Part of a small language model's weights.
Architecture: tied embeddings, normalized queries and keys.
MLP neurons of a small language model. Each row is named by its layer, matrix (down: output weights) and neuron, and shows model dimensions 0-191. Each number is 500 + 40 x the weight over its row's rms, rounded and kept within 0 to 999. Numbers have three digits each.
A block is one neuron, or neurons of one layer that tend to fire together. After each block is what it responds to, as a language model described it from the Wikipedia text at the highest values.

L5.down100:538416474541458589506488480529427493501501537463436421503541585511485462567518588508498453412551459502485548537527534473479494598520537589480506432504489436519490490527542493593544501509481466499478504452502504508487500473509503530416497511528550573470515490433442497529495505562548535528540437551565493560491472498555400507483493472459571460475531512529484543499535538467496445500559441504577520466495458458548465489459428454480523492482538491460455468501514524543519443518508526533472445445485506483442485490524514485535556542544427496525546508508445573462484501498508488441
L5.down341:426446556457530476535487506541471491571513541491481483571443482549465514442454530549451484447470510535479467529577490415437563570554465537515411515402537511491554425504509558455484484447513431489491569536542532504491498550541549482485558547564501524523480449468460457484523499478466530513491477449544461580480474546572500506517490459485482470567544516493505488429549503488481469510465509523473432480511477532618503464500432522563465448467465470451489506451513477454547496487525575492530505467488477554514516550542500475551419481547499471480462451446496514541476543528443510527
L5.down354:495455556408483538515531566538531492518507550485520439434537467522553524513505468506535450449548509490516526514503451549498511411549470462525483550487527559553477431446556511534427518495481483552565528439520448474512537504528518500562507560545518467522531449497488417545537485572512551427511574423459421555549554549554535524428487496450437531515452468534438518488476479462531480506457475436429512543451409566494487490481516496470481523508488449504482452524469466462479500548499463442482576519470462524462600506508518485506474503517439523476518453430535477509504515501470564505
L5.down683:531505518518542500492591491522608470472436514495505478544510502544629516511509513453577460442505500520457489549543503456535526543554540582523552440438492507507531465506549564467538476524533468432514495496558487477454474421475449534539434469530512411447491530482521503564521454457457517548506542482526548534495490522535493594495466523559546524448535530554509585550480503538451528464500484486552523509524446528491449518573532505515474522536503424592467480461469485488542542422468504513487472541496449559516541475475554516461486518477537468509516459517495545501526522393483529536
Responds to: Infobox field-label starts. First word-piece of a field label at the start of an infobox or table line, after "- " or "|" (Temperature, Entrez, Draught); also "made" after a noun in prose.

L3.down437:443539492534557514506524509528468413498570505509468529484473456519576540554560484535468468571556518524539494501486472473409553536484509495475507523429600479482496524507445476498445478530558503509492477537455496465576465461511522445484484496492487485493513489559461450571508547493435546504532435513517483571525505511518453518503505528428451498475613491495529445411452504488519561539475502555514468444481534544591567425518505483555512461462535527557559540542566474572471457516554526519493490470587537512523496496513564504493523408485500470461517515493411480503533549524462503553
L3.down505:448511449472557455540561511427464512463476450493470479453463503454573513474470476502469516540476504466476520565479523497462532491446563470504449535451547538491540418486517509518514474455499427497498508593507513515515522505474446414412562575525483559462438449515445467432539494501475417516538536467477458484566425449565528439521516484548468472535505507561514548410501498506494500535442445519475549441454542496485537471525545468528483547547532500469526508554513399481512493458518487501487438565513523526468456508550526501516513573483597429461480518426491529534550489493504512466
Responds to: Sports performance vocabulary. Words and word pieces about competition, leading and records in sports biographies, results and stats tables, e.g. led, record, receptions, statistics, leaders.

L6.down97:488463546517545477492505543496536476497576494507508517479494497485480527465508553477508425469512501513533530460601549560446430434562555532563513501453458486474511506547527457468529531432453467521432448523518474548477421482457503509442470511510528483557368494511546569440571448478482544503535546493510490456431529472524487533519501523548458521536491505386538558479490510516471470533524445439513491481545489546504478437537447436510579541516499496473559536514492525502409435459441534539453490449490490466481535449520449515589505506465531537466481479552517561511489464424530525497
L6.down136:434488553463523481499584510480540549586452506462524586452431451497471478549492532501469420533548484507409520524570514451494448491505511469483484520520504484510532445474459537428496494511500453513478484581539484514455530518472518466501480490537535503474523500450583511508481492521482519456494474558486505575638514552460457609514514572475522554482544504513484494549538463449474471477470518487480464450587477515554500476553458516520500475416413479538449526487526474474545487550541559448473429573569610518516534545545464480518513478489488471516540489471470521507484516518487468509
L6.down214:542503497472541486487550488471502450471465475473523513490501485463476513485474496510507463475501546500439475413634523488504452535503512497497544550584541518433511475519589476400546547552525534506507526533588485498534550524449452575505505522524530460490526455529451441467533463392539552469477445474498520439572509465477529502515574518527465475565442517492558452509497501546543464555454446490532564554382539446585518490541459470467439447516484432494445506523469413476490509518521515474462552471502481484530482472457463479466502499534559515519468496445485478524499445489523459511
L6.down322:546513521451472488513503507539531547477433475445489434529503533437504500446504499514448484519458496503489491445500436478496479493501571556504560549536463415544441561510440526548499509546452544588463508539465557553522483488457533536520456546470482503567475561522486417497480489498476487553563510449484501409539538509482477516516494481489474529468468531481485536562564498448480540411467414565488463553482550432539419526424553443526468494606476459586483525547491537457509517557447536577498501523502505491490435551495488513474537529493553454515574500478516519486540495518442534471
L6.down354:474485615442528529489589429513512559476477467530461462531479495471467502513554488466546432477527522527416563444477407480485516567497482520451533454502467487568458513496525438535460454497419535443490512486517514484581574500472501484478508490452500460424599502466492513450599462491492482497465454521501504497526519522612518514483430531505464535457522446481553484499531478463504434447484471491521495509485477546506526482566611476518468511548491464507489550474563492511522508490506507511500582475518497501452511457444478493524542510516601519557454455443446456541531512450487506449
L6.down447:424545574547518516486484523561562524425494469458493471494492493559467541552503463584537458530573452503550484522538531504541495496559471481453557442473556477521449492482523427521490487547450488544489517441466550500508469470492427577508431534470464541533507483474509554522448418494508432494434469530520440527526537524492496532491604519486585477476480527498564458544507528459533476481486440523500492530451498460564503554445537442645467527563504583494432502542478535563530530506457503484517514500531547457485542519488502536508495482558480509525546521544535472474486429515550518516
L6.down752:491496548525452498572550520544475527511504490534491482547530496535478458501480558410436514459513430499515507509465506535467527512529481517516507533481443501438514418466449475500492542498542542473521607495519436584486524525510555489455434496433543487497508545500465510504498509459479423442442473496498462505532475481519555480452514462475422502515466527572584598503454485503510548538508510409474608551523475568519533449500501484548499545524519585571512518474554446565568581547542462492518454556559452489495508508447501532516514565530499465489546526487559443477435497499481543470
L6.down767:496496473481554498453425507511524506493432499484494541497497501562492525504458480477472495555609496424548525393457479529579463566571514564485472461503484534427497514488465489510564552450459504427479512476502474536513448489467444444460524456527526450585488502562484507482541546511560475490523559448533494596508460452507474482510519538454484467584496443420494461485439495498494542522498502520541493556492498522506490499584486534495557495524442499530429482489569519527468481517514517505504485452536510522577522445506559479535490575572460510458432543509421523490497565576429503462
Responds to: Infobox field-label starts. Opening word pieces of field names and subheadings in infobox-style lists and tables, such as ERP, Grades, Career history, plus table pipes; occasionally mid-word pieces in prose.

L3.down624:464487493551493461448545558482512556468480560591474414498512538572451494486493430481528545495544463505513547568470525550475534478489453545455532528554499497493528511444465473547524455537541521523453517501461569540504510484513514511545444503420514453493522622551452490507465537439492522519466574457521498456462451480480502443512581454542526493464526454564436516500535449454454527476512493471548475590488525510539505517436429408508493514565501502484478531508510483466567428487545487504566513547509510498446440459519554501528605464462447530508557470494458486532444501445485530484
L3.down641:552522537507507475577533498474473510502429453468491540480439507541524544420533479488483459550530478500466474540576499515467470501535527483492506485516420518503503500485442471435401461497547524505457488553490501413523497559488558543564518583442516525497508506485474443443521527481511438378485549503546544528508484531564482561510548415471510468535485512520536494463488537548462517386510548501502519552496481546559533530492481468494461472608515452527501498505526485505565488464485509396486466470538510551502483564547501505548452496518464431541481467566446508511473417536467491576
Responds to: Wiki markup and word fragments. Closing " =" of new article titles and table separator rows, plus first or middle pieces of split words (Author-ity, comp-onents, opport-un-ity).

L5.down139:458562512516526412478518499455472500599469516528488578578513474524527526496549520527512484581499588576488576471475531472446552498517524551502463459457514495513513549420485506499472497512540466518498569574633569456531500486475491446528537539479480499515571506499482515487550565522494566419520584511484517486504526518435499429502453545506439485517501429546465549523524436435493505504463498513501594502530480537531453474555437484532458447490517447493508544502526443429486482494528546499461530424531484493529526495450469528520486487525503517515521478574521467428510470520536426521
L5.down252:531528528415519518605465430510484524496456570508482486520486458543523464548444501432447544550514508464443511493434463433469480435520531500453487472491555502510484474461495458543456524501520518468577493506534515449531510511467510397511485514502451414512523471514483501428538613508521545459549465570467529474492437542493479524483533520516522552541468551557467480508463489495439487539476471524515473549441489518487527513472485486407528563518494472572512488540467492495588528484492489447413461521492480560526485544480552518510457449547465563534445480488455532491510436467566380511
L5.down622:518523499528512546454439515498553498542523442566489469568508488438439430414492476575509494541436497454431557525517522532528469471496498487485516517485548489538535536476460497438510533500503558451524509517575436493456541558529510501462534488524434510495530453488541449531501556516547520441478409476464503544486438491486544558531542463452496561543518569527502519551518530539430466491475500509509577509498510529487487535516518469543496533468446578497467514571455568535427577487503502579529526455452429468453470551495478535441428546490438481535493520465465531578472451507434533436
L5.down763:490504501573519509554478490493430518529516482448459482467546532460443489534538568493515503503508461414552447476494422450494480469453384487478540534486470474554428502505528462419528454506484516566514456437440486571507563468511521502474550530568477456540467544500562406475552408523427511475487484554495511508468432521504462564495538551492552560499543507510447469509480527457484442540455514524525465556506462559534544453503539427484536545490477497451504514414540413499486502527499459498483526548487469532498511563514507580553529506450494476546521479482473460522500518527555430553
Responds to: Wikipedia section-heading words. Word pieces inside section headings after ==, especially Early life, Awards, Recognition; also mid-word pieces like qu(estion) and most.

L6.down3:563484441529500452539443477534553547555526517516546507462437524522443531508515469500533470557462532502539392456432489498529474469504599475504455461505516528424415507464528490540491514536485486551523533494438481507461516514475498514492467462493509490537573467539512485533468549482492458423554520443487470492460489507507567477472479506558495499480521470566577453462440522472490473525546536521502536476444568572489498494472492533428515512524446506532583541479456430480496447468468502460550455438509508495496517493518442476420602495550530506527450600553467424455442520529480591507
L6.down37:497515527502486538463539489526461452502456467553534585536524520469510564506499452555507529534477506541578475484517456464518505466535412523523520531523453520555505446530478533514553529493486503488502462508494486467475523500479528459477432525446524448471462513486574524540544475509479522501499478579476501563506460398486536465400522528460487481512552571419499524402524568484386524473489521499536574519484469495495548516493490548448542455478472491560528518561543595511464544511496488507472528491591554549539562537494523463498485435474509555510576477581513515422526561516548521419
L6.down122:451452494564562539493518501527457501554506453472435529465465496440496494494538472413498513499509489490427521491583542503514523473469530535487512467546541442509478492406455465455524502495485509518461575510502466522555511515573522524510496512517505521449527529495458405508462460460469498479521478562518550515517480530516466578481472495474497472511447457526555562497572443477462557513555462446526485462484539400406430509483444507530451465476509470462562462523514467544493516448486509497562470458485595531548538570457540437533511504554544455499524424459518539531514417443419542438
L6.down148:485543529497428530536564490426537466479521455492481563531427504482494501454546484457403418515407495528500540482476553482534538484484466525542523426489509478469536477465464507469516492523484545545522470540513485564500426493506519456541479441504441477501505465598508471445499520473468535463439530531500499513502524526452448547522412437429450506535490537501481512539511493491531486465553520516501402464478525473458541599530424447510482481507371536481540500498551529480579514476476407545540470520446510388492443499510471486449512484489501481531481494453483494525501420518465475472
L6.down185:550420493509527601503463547540477475496561492500521445513504506502515494448484488605547541480443516458499433439485493447500489484491449500514494561480492495538466559567470524491472525523527577492447571454517480502496441486474541521620481498514477380485454412524585550514483513467570470491461463543517572546544527588520543450438512474498466457466494527508451503507518485429564473519507504546462524493616493471477505522465506513519510498494494509567502487519501542490586571474470571490470488509512525455529523508543472510487486512511485536426566526509537483535486502517575416508
L6.down542:521491530521516504543515466523528486487543464461431515527525430564530495543516452480427526480565473492500473489478511541597519511493429513518490418487459510448450491509528495448441532448473504590439514463472507508498492535495543441506496570488457522430450508503516605517451471453482463463580521563448522466486541503500521584524531530495534518533519511474446465425512422427534496453412540531538502478492539488513541430532472565425508473495435495559542431491480434498493504458480511467507532518413423496530511474557529492522440482431520506519473513526445436482432471482518421494
L6.down562:403493465496565554443515513477485495440535533513493470449456456505519535555477459605550471530465465594485476457488494436498426577525494505489483477455478528461486530458432554508473496523558472472537430544451512482542476413524443492465484430566499569500479503462470553478438524586475458537536450487442503457482489480485448461536484523517511463469522516573462566450598469478526493455545491498476564491527446483520461472480545497474485462489555578550435494477443454517485501534518532520469456456492519542536509467530445521387508564464536507537517495518492508549509435507468507490
L6.down627:459580511493573607531542516518499541559475518518485501515425591466530499512450464544454553419470482509508519488513561470425541506453454496495489453487543504469454488466482450506535514548540530539562519473444468460569496508581456411518560488504522539454499503521489467542525535451476541519495498522405456550506569487450513473547503488557496481492483528533468547534434479512490466494497552527521492421580472543467478497458522611496468570558507495513537494498473532519473530495536546480504420561466534519503480445531547426490432539522485448465545499446563561508500517519516439454
Responds to: Mid-word pieces in headers. Mid-word pieces and the period of "No." in table headers and section headings, e.g. "Ear-ly" life, "Recogn-ition", "C-rit-ical".